python train.py --init_std_qkv=0.0305 --init_std_up=0.0305 --final_lr_fraction=0.1
MLP neurons of a small language model. Each row is named by its layer, matrix (down: output weights) and neuron, and shows model dimensions 32-127. Each number is 128 + 32 x the weight over its row's rms, rounded and kept within 0 to 255. Numbers have three digits each. A neuron's up and down rows have the sign that makes its largest values positive.
Before each neuron's rows, "fires before" lists the tokens most often just after its 100 highest values on Wikipedia text that the model never trained on.

fires before: "-", " "
L11.down70:139102149153122075131183154133127091172184133205124153136107140132087152139113240139118151150205107135107106123166148151116110192142122111151140173116068167098101157170137100156140100137113149185110051103093145129128134114177184122160149115147122133104101045111167149157116158176152097141

fires before: "\n\n", "ation"
L12.down138:203127129124184140208142145102094181152111142141111188095135116111133114157091131176175116148134140123050148125117083213186144142145079139095144117110141100143161126148179166148131117127179088154101174078122177153132145119162114090169084175097087141120094174162037147151109133130133065125

fires before: "ing", "ad", "er", "ge"
L12.down253:164142148113095064149098177082138097094092157077113123119139158142163168137141085149108122133078159103176116078102068164155165164123117134158141111174109129045116092174142112132106140086077137136143135089130128094106110178102101095158104075116083177090165048113124121150099119104176090127

fires before: "020", "022", "019", "021", "024"
L3.down300:107162144086121143133145115172135095083152147160115132100140180165168188163149150105092102152096126103162104164096127125145191100148085115140154112131162077086171104117104069112145128096117128142148140080071101129149153162104136209092102132161138162107143145118101114158123100176089046109

fires before: "\n", "\n\n"
L7.down74:144129203092162165163152118147097071138148186088125104127071138160105100126113175114096153143142144066175142096166144143107114099124083198147087140134141197153180118137128145152166092107108112156145119032122085105159095098099089154153135099073155131115133179094094150118112155114157125151

fires before: " | ", ")", " ", " |", "; ", "."
L5.down272:190183139129165022154104129147128144108129122156139142132132124173098147156118158124088077119162094104115101129140173134161144219091092165155079151109119126147122084176143160138121176077155115117087138177135089096117130180139141141056162149135163136170097180087148102099124095141137170177

fires before: " ", " in", "+"
L7.down343:128175124095099134090108105165152095126146158100123111061121126139122129139165115111112111147082121173154134176091138163056077121138132155124116126168135112176055091111059105124119108080122119159143169134091103121084135102119048157129145057150121126124194108143038112175126172170153095150

fires before: "; ", ")", " (", " ", "^{", "one"
L8.down71:110117150103119153077105118164108141116100136112099118158159114202163190121136122137167161182108150121142099164170140150132100137121079083112117115177145117135113110176084136168114145116132136190138089162124149070158157096143124137175172134145182089131092082122089135152074127144123208142

fires before: " |", " (", " –", " | "
L11.down126:172140088171137167125101096111137136149070133120126155138112157126066165143125157109141067161163145093140094099138175110109214152065143107170136094135141150101091145161144055119083149090137130166157057091166164093070117117152145128073082120140181104104102129134195163097134116160156122096

fires before: "| "
L8.down347:095110101112121095075096159096132144141142092105156183093135170110109139127124155159130111088052082143147130125157068153174125109165072194119122136074119115137102128138124176112111156127135148181126112114121159134149144177102066109168077131130165135158165095081092148139061203074152114138

fires before: "-", "| ", "|", "\n"
L7.down380:162110123133150122061144213095109126139133152118143148193149067100073084121100108076147120104139129083139084137116152129100089154098155122129149125113177133070152201081131100097085134119109116089185211112089157161116122162118152102135102124158167148092156117097177085238104140098123090114

fires before: " | ", ".", "; ", ",", "–"
L7.down316:130128149126191145122169163144165181148152156138073107111103141065109093126111079121167092109150089142149164148122159122095121093110132149113115141215129153162145118183146174123129143128153122161097126125124144172117134119112118085112099151116096153175153145170176110122086120107136106118

fires before: " | ", " |", ",", " (", ".", ")"
L8.down323:081142154110125160210097113146069132055186172137153151112114100116158150141112134154078166137115133155151136150149060084110139121148136190090112135156169101131193111120127114112134088142155183142161165168141090115124127140085148132180087145157166159164211141128165133110126101094164146098

fires before: "019", "020", "018", " | ", "024", "021"
L2.down351:114040166168146122169082134150061122115160160144058157127108121135203145112129066102119165143149190104108098157168177127148116124109115125141162103108098153140102109181132117159093169080080149126168096129164178075119129125164143153172166109142118196096131039101198110099080116129136153123

fires before: " | ", ",", ".", " |"
L8.down122:142123119108102139141109164137103057081181147159153144085117083163150116104139127189117112121134086141106069190126169087140169126116128102110157179162099126141119131103158137126130142147197077129090154093117137097177125169074130132085129158139142121136154066131165166154148164117154111165

fires before: " |", "\n", "ree", "ains", " |  | "
L2.down34:131091122174136180141153145141040192099143132088118125087185162120126185081156145111113141104126091130063084117102118099132094154150138087096108132166139207145142135093124094170070102155153115091131119131158099163150163117086143135150115146131100144164133139173070068137176158124108088118

fires before: " | ", " |", "; ", "is", "er"
L3.down198:166112177120162078138083081153176112170139131119137085083161164125145094125138084165130119118104114139104087122190148158193151169109092114083144158151094123109104168143138168125106115145166185114100154096047152111069145122117125129127093152146125106174104122144110137132105120126110158208

fires before: "020", "019", "022", "021", "024", "023"
L3.down100:146098123119084083131091133093091120158140142110180127156096150124096109125136233085075175161130143090089108094137116124128119127125085190133137156097119102075157100160110170121108087131149141072188111173169144143151095091100130177153108130124100109171065123129179088174180124186192112136

fires before: "\n\n", " The", " He", " It"
L7.down283:059158119088130091140164169136147130126117054128167222156076118117113117133101144140160158138138160140126113148135101177143085164123178119155099137071116103159135096123105170138093087123104133204142135143145087122117149114134083196188108108168149144141130119181032188135157116130101115153

fires before: "022", "019", "020", "023", "021", "k"
L3.down191:118139120120150174121137135109089091096118132122103148133184159147116144138136095079094142155142146058089155148145099109183123136115139081081166126082169090134206185087100118137127122119123125116137147133088172155168145119128178076095158075118082136128197145109087129087134152120072114126

fires before: "| ", "\n", "–", "|", "."
L12.down63:068120094173113107107081120151155160107184173124144143109183149212101100141172123081087116074116101176147115145122094102131109153125167076099152078110165087127076124105123113120116159160145146119149132155124121091087062095109109130142114145152056137084122158163118118120091115058138146114

fires before: " |", ")", ").", "–", "F"
L5.down375:096100143110124106101098162177153134137166128154152141125148109173093048152088160098145185130111056118136174135089095094111134161122068166131124147054074108152076141077109120119123127111087106127122097140138082154127152144098117175159124103160083181167131142170164125128097099159107107140

fires before: " |", ":", "–"
L7.down313:122185099161119178136098106136180151170090132173108170077164140113137168185065151159175145164138112092184075105143104103163113125146167186110116087160078138145140184105119127167183122096119143146075137158156114101105134146181129120131060150130071050095112143142114112177132169164165113154

fires before: "\n", "\n\n", "ains"
L5.down182:148148167143160167129127114152099195119111142174177164090126116063094069125141089161154182160143144100143132073119170161156152113208091104102127154122166077086106124100127121147143121153121111050111122155185148158082093151136139138118197117146147146139194180155173127119162151158180165114

fires before: " ", " in", "les", "as", "ap", "up"
L2.down44:214154198113071115142060120124168108152067142127183083179136096115062099077155111127155135092125099165111083101128131112105132147136091119182080113100144167189068083113132135088090126217106148121086167147180154149123168101163107165176147151117064118103190093144063140142120171130156119108

fires before: "1", "2", "ure", "ire"
L2.down142:102081106100130093161085129115195174139180167135116147148138146146066175153148104176124141106088090132154097155125136115086066133151101141138123117136131117136127166124121094168102115110126139105151082060165149174111137139133114075149200100117109116156137134125074151087114139111113109105